{
  "num_key_value_heads": 2,
  "intermediate_size": 1024,
  "attn_scale": 0.125,
  "bias": "all",
  "parallel_block": false,
  "init_std_qkv": 0.049,
  "init_std_o": 0.0123,
  "beta1": 0.95,
  "lr_head": 0.00473,
  "schedule": "wsd",
  "decay_shape": "cos",
  "final_lr_fraction": 0.05,
  "max_seq_len": 512
}
MLP neurons of a small language model. Each row is named by its layer, matrix (down: output weights) and neuron, and shows model dimensions 144-207. Each number is 50 + 15 x the weight over its row's rms, rounded and kept within 0 to 99.
A block is one neuron, or neurons of one layer that tend to fire together. After each block is what it responds to, as a language model described it from the Wikipedia text at the highest values.

L5.down15:29 31 67 43 82 69 60 50 65 29 45 47 60 86 40 26 50 54 31 46 49 40 39 46 60 78 54 82 40 44 51 29 36 46 59 57 47 71 39 47 52 41 54 39 30 63 52 33 57 48 50 47 50 42 69 54 18 43 61 36 23 53 51 54
L5.down26:48 54 34 56 48 62 55 43 37 28 45 44 39 40 48 35 65 49 30 47 36 59 53 52 44 48 57 40 71 60 65 62 88 29 62 42 39 55 47 43 66 55 37 71 28 40 62 48 62 42 60 71 27 32 34 42 56 53 64 54 40 29 42 57
L5.down65:59 36 77 61 48 61 62 57 40 34 34 37 61 62 32 54 47 40 51 59 33 30 49 66 49 30 19 40 36 23 35 50 51 66 71 47 58 59 41 63 33 45 57 58 55 41 60 51 55 54 84 30 49 41 28 77 84 58 40 76 55 79 31 48
L5.down73:46 57 78 49 32 65 68 29 60 55 70 30 52 31 53 48 55 45 25 81 40 55 45 70 30 42 49 32 63 56 33 68 59 25 53 29 58 45 70 72 45 44 56 44 36 40 39 36 75 41 20 70 62 36 43 92 44 29 37 49 28 49 47 64
L5.down92:24 29 65 48 55 58 57 53 45 53 50 54 42 51 34 39 78 72 64 61 32 65 32 65 22 55 32 54 67 66 75 26 40 39 67 34 34 53 33 32 47 50 30 52 41 67 29 33 40 28 64 51 35 72 53 31 70 66 39 54 41 55 48 38
L5.down97:35 63 55 31 52 30 41 65 38 35 46 47 54 77 40 45 43 23 57 30 57 68 70 64 42 39 37 51 92 79 74 35 49 75 51 41 34 51 72 39 63 49 30 59 61 39 59 50 41 58 50 64 48 45 45 39 71 36 51 60 61 42 44 63
L5.down244:42 74 58 37 42 51 51 62 59 42 58 66 54 25 29 34 47 55 46 51 44 53 45 32 60 36 61 34 30 46 64 66 65 24 33 59 42 58 59 23 34 69 27 45 27 47 35 22 45 56 40 65 56 42 65 53 36 46 60 57 42 50 45 51
L5.down260:41 36 54 42 53 53 55 57 75 46 50 23 48 49 40 69 65 42 54 64 60 59 67 78 27 68 86 34 52 50 52 35 49 41 39 48 44 48 30 34 21 60 73 46 72 71 80 63 41 62 33 59 26 10 43 44 45 43 48 49 38 51 72 56
L5.down425:44 59 43 66 28 54 52 47 38 44 83 59 42 26 34 27 66 60 53 31 47 61 46 42 50 76 46 48 73 54 42 60 47 41 47 69 64 54 22 50 57 70 61 25 29 59 67 51 28 51 35 64 50 57 43 58 39 44 63 67 63 64 61 46
L5.down477:58 48 45 45 44 51 54 54 40 71 18 67 57 49 31 52 68 56 59 30 18 49 34 39 50 46 46 23 36 80 51 98 63 64 67 44 32 53 60 43 52 58 53 26 34 46 52 25 46 88 34 71 70 52 55 60 81 64 45 59 46 48 51 40
L5.down531:39 52 48 44 67 38 70 33 70 46 26 75 67 51 49 59 50 60 46 41 40 52 62 21 53 38 20 72 44 70 47 33 48 26 61 69 56 62 27 32 46 79 79 46 57 31 42 49 58 48 59 28 44 38 18 60 59 45 30 43 58 69 51 68
L5.down566:33 33 44 57 62 55 46 46 75 43 50 41 52 54 29 48 63 42 42 99 34 53 37 49 64 38 58 52 44 41 48 60 64 27 48 34 62 63 51 60 37 64 22 54 61 35 50 61 61 50 47 69 65 52 61 39 64 54 50 60 66 62 53 55
L5.down622:79 36 33 75 68 38 56 58 69 49 51 86 47 63 46 46 36 47 37 91 25 56 73 60 44 45 62 54 45 29 61 46 49 37 62 50 56 60 64 20 44 58 40 31 52 47 54 53 33 53 58 49 69 23 83 57 65 57 45 52 69 62 61 49
L5.down690:63 70 18 46 56 63 45 59 42 74 34 28 70 39 54 61 36 55 55 51 39 46 50 41 46 58 76 43 33 40 54 50 58 42 46 47 53 60 47 62 33 69 39 85 23 23 60 27 37 42 38 59 43 67 23 54 49 35 39 38 27 63 31 25
L5.down821:39 61 48 40 45 40 30 78 35 51 49 43 72 34 71 20 32 27 56 77 43 37 54 43 58 42 47 64 56 63 43 57 31 67 47 63 81 68 72 36 74 57 78 54 42 51 42 37 48 41 74 50 55 24 72 42 38 68 48 54 43 57 40 28
L5.down953:17 22 53 41 29 45 66 39 43 45 43 40 16 41 64 39 36 66 69 55 60 49 48 56 61 46 69 52 72 32 61 38 61 65 51 39 51 27 47 49 33 44 40 53 56 47 98 44 23 52 50 50 43 19 62 68 37 65 71 51 43 40 32 67
Description: Slot before main verb. Fires on the position just before a main verb or participle, usually a space, adverb or auxiliary after was, has, is or who, such as has also, was initially, has been.

L3.down442:38 65 69 34 22 65 71 41 60 69 38 82 57 58 23 27 63 75 63 60 34 42 43 53 58 46 59 25 47 54 44 57 33 66 50 60 31 48 55 35 60 65 50 77 44 56 37 71 38 69 31 52 52 60 81 68 62 54 54 74 45 55 74 56
L3.down834:76 46 48 38 48 54 53 61 62 87 54 64 27 48 53 45 69 70 61 00 36 47 36 50 64 48 47 56 52 49 48 40 29 73 53 31 27 61 40 55 54 25 54 43 34 64 54 31 49 45 36 56 69 51 24 28 21 35 77 56 51 61 16 66
L3.down909:50 21 57 36 52 36 47 54 31 55 31 55 60 64 53 35 45 42 42 59 56 73 13 33 64 36 24 65 56 59 23 24 28 61 44 53 60 55 46 61 80 50 53 38 36 62 47 44 63 57 92 51 62 60 69 84 51 76 33 55 38 51 44 39
L3.down927:31 58 56 18 60 53 55 64 68 98 55 44 52 48 69 22 57 37 46 60 59 76 52 45 67 67 53 46 37 25 50 34 54 41 62 68 29 30 28 67 16 85 58 68 64 64 36 73 21 48 47 52 49 39 67 49 10 62 41 65 18 52 30 39
Description: Auxiliary and copular verbs. Forms of be and have (was, is, be, has) right after a subject, as in "He was", "It is", "which was", in encyclopedic prose.

L4.down33:29 56 28 65 76 36 45 48 35 41 44 68 47 54 50 57 27 42 58 71 67 32 25 58 37 79 61 44 71 47 84 19 68 39 33 72 30 35 75 41 74 57 57 53 52 33 28 49 56 50 30 31 51 75 64 46 46 66 46 68 58 32 88 56
Description: Table header cells. Pipes and words inside Wikipedia table header rows (Votes | %, Pld | W, Event), plus infobox field labels like Years active and headings like Critical.

L4.down30:38 60 78 29 69 42 25 90 48 28 53 32 57 47 55 51 46 29 30 48 50 73 44 65 31 55 41 45 63 66 65 22 29 30 26 49 33 67 56 20 81 47 43 64 54 37 61 62 45 41 34 52 26 65 75 54 59 30 73 52 59 50 63 34
Description: Predicate word onsets. The first piece of a verb or adverb right after a subject or auxiliary (can, was, will be, he), e.g. do, re(placed), po(tentially), es(pecially).

L5.down35:66 40 25 73 50 48 49 73 34 30 39 59 35 40 37 52 38 66 49 24 51 80 38 49 31 52 40 66 45 27 54 20 82 57 65 49 57 54 48 58 48 71 46 57 26 60 34 55 65 61 48 70 60 70 24 09 41 54 53 54 29 49 53 48
L5.down86:47 81 52 57 66 34 56 65 62 52 53 54 37 38 28 43 24 65 71 31 38 58 77 48 69 40 57 49 36 36 57 46 44 17 28 59 70 31 59 43 63 80 48 31 71 31 45 70 64 66 54 49 39 54 58 53 45 47 79 44 55 50 34 59
L5.down96:41 72 22 43 57 48 44 48 41 47 68 21 29 44 56 65 80 62 33 50 62 37 52 41 17 22 41 70 47 40 34 36 48 48 29 49 43 54 66 33 73 72 43 58 75 57 25 61 18 54 54 47 33 76 60 13 61 41 65 33 42 31 56 40
L5.down100:55 59 45 43 45 44 38 46 49 50 65 57 53 52 27 40 24 42 75 68 43 53 66 57 45 75 45 60 32 74 50 31 44 31 43 64 59 32 24 81 23 56 32 40 83 48 21 23 48 52 38 52 33 66 61 59 33 56 26 73 68 55 56 44
L5.down280:48 58 58 42 79 67 83 51 79 64 62 57 51 60 47 60 58 71 48 48 50 63 39 44 35 65 63 67 47 64 48 47 34 73 29 59 49 57 34 65 74 21 25 40 70 51 52 56 63 09 42 36 74 72 61 11 38 40 62 27 55 44 58 64
L5.down418:50 70 46 52 45 63 71 61 60 76 39 60 47 66 39 20 30 67 40 51 66 52 57 50 64 51 26 56 43 36 58 66 45 54 44 36 52 28 42 50 58 40 40 51 53 47 34 55 54 78 54 68 47 64 37 55 44 58 28 67 34 95 45 49
L5.down460:59 64 58 58 58 30 30 64 38 18 68 38 83 51 37 55 31 56 58 49 75 40 53 31 58 34 25 71 79 42 45 40 52 48 37 74 63 46 51 55 55 38 43 64 62 47 68 47 45 70 67 58 46 28 68 32 69 41 50 45 46 46 71 30
L5.down494:51 37 34 63 25 65 57 61 67 40 47 44 39 43 74 64 37 41 50 48 30 32 47 38 31 56 59 47 63 38 43 42 47 41 70 48 68 50 38 66 48 64 39 57 63 28 67 46 42 75 43 51 79 28 35 27 47 47 78 71 43 52 46 51
L5.down537:50 52 64 42 52 43 58 57 57 43 22 68 57 58 52 49 51 42 72 48 54 57 41 47 53 51 31 67 58 79 51 56 20 45 43 36 34 31 28 51 19 51 73 51 36 37 58 25 23 60 39 57 54 59 34 18 36 47 53 61 48 55 36 64
L5.down612:55 68 87 41 60 64 45 73 46 57 49 43 59 57 36 46 48 52 37 32 49 50 41 71 72 65 39 82 30 31 73 49 47 46 52 51 59 27 70 68 34 34 37 53 51 62 47 49 72 49 41 27 32 47 32 67 62 45 32 63 45 35 44 46
L5.down643:49 52 60 64 46 51 59 20 25 67 59 79 50 75 38 26 64 48 51 39 43 31 58 64 45 45 67 43 32 67 46 41 60 39 50 40 53 62 57 64 47 31 40 46 57 44 31 37 77 09 70 37 33 60 33 30 43 45 66 21 77 64 17 36
L5.down822:42 41 57 49 55 36 30 24 45 21 56 46 18 50 35 49 48 37 65 44 32 58 36 62 55 53 52 51 37 34 44 53 44 52 49 49 48 36 55 54 60 44 13 52 51 41 53 55 58 43 46 71 37 32 33 57 53 36 37 54 62 74 37 30
L5.down827:37 27 22 31 52 53 45 40 43 42 64 60 49 46 42 52 70 79 49 76 58 58 47 65 50 84 55 59 74 33 51 39 52 32 61 58 37 51 40 55 43 70 49 71 51 31 16 71 47 66 19 27 26 72 69 44 43 51 48 44 47 44 63 71
L5.down935:35 55 49 35 19 34 77 33 61 46 56 61 55 50 51 65 63 51 59 56 14 51 50 56 53 78 63 69 55 43 58 42 75 51 57 35 14 58 88 60 37 46 50 49 65 37 58 67 68 22 52 44 39 44 49 78 56 42 42 52 58 30 59 68
L5.down951:56 42 58 40 61 47 72 55 35 64 47 59 62 62 55 29 42 68 66 58 67 71 28 76 64 58 75 50 58 67 35 36 55 57 40 24 60 58 18 61 56 37 57 55 34 60 50 43 74 60 34 48 75 49 52 32 24 43 46 69 43 47 10 37
L5.down1008:54 87 67 56 52 61 41 30 39 24 41 35 41 56 73 35 26 68 32 30 51 29 40 30 22 79 59 58 54 69 43 42 52 57 41 52 57 48 51 45 36 58 55 47 63 71 53 49 43 23 70 34 78 29 38 50 71 72 28 66 32 64 71 65
Description: Wiki table and heading delimiters. Pipe separators late in markdown table header rows and closing ==/=== heading markers, plus mid-word pieces like ur in surface or er in northeastern.

L3.down327:54 57 44 43 58 53 23 53 51 49 34 27 37 42 82 37 41 59 42 84 64 59 44 51 42 77 66 64 63 27 50 34 23 52 29 48 30 31 32 37 40 52 44 58 81 37 54 47 60 68 43 35 49 68 48 46 58 46 33 53 47 46 37 41
L3.down463:56 43 80 44 65 47 20 47 18 52 51 33 24 48 62 51 52 39 37 83 45 45 45 38 58 64 59 39 39 61 41 49 47 57 52 48 48 39 31 43 49 52 71 35 50 05 28 33 38 66 54 66 28 68 45 28 74 56 38 66 60 45 28 46
L3.down666:49 48 53 46 59 18 55 59 63 30 42 35 57 47 30 56 42 40 49 56 47 45 37 37 52 50 84 44 44 30 48 44 46 45 78 57 23 35 33 44 59 37 66 56 64 38 38 38 58 43 59 46 57 53 58 26 62 77 50 54 56 48 72 49
L3.down862:41 71 67 45 73 59 50 53 28 71 28 48 64 52 69 80 25 70 38 60 67 34 26 36 58 64 39 51 59 44 42 23 39 37 37 56 26 25 84 34 55 53 75 67 61 40 56 38 66 52 64 55 48 71 76 35 46 52 32 74 62 38 38 38
Description: Table header cells. Pipe separators and word pieces inside the header rows of Wikipedia markdown tables, such as Team |, Pos-ition, E-vent; a few stray word-piece hits in prose.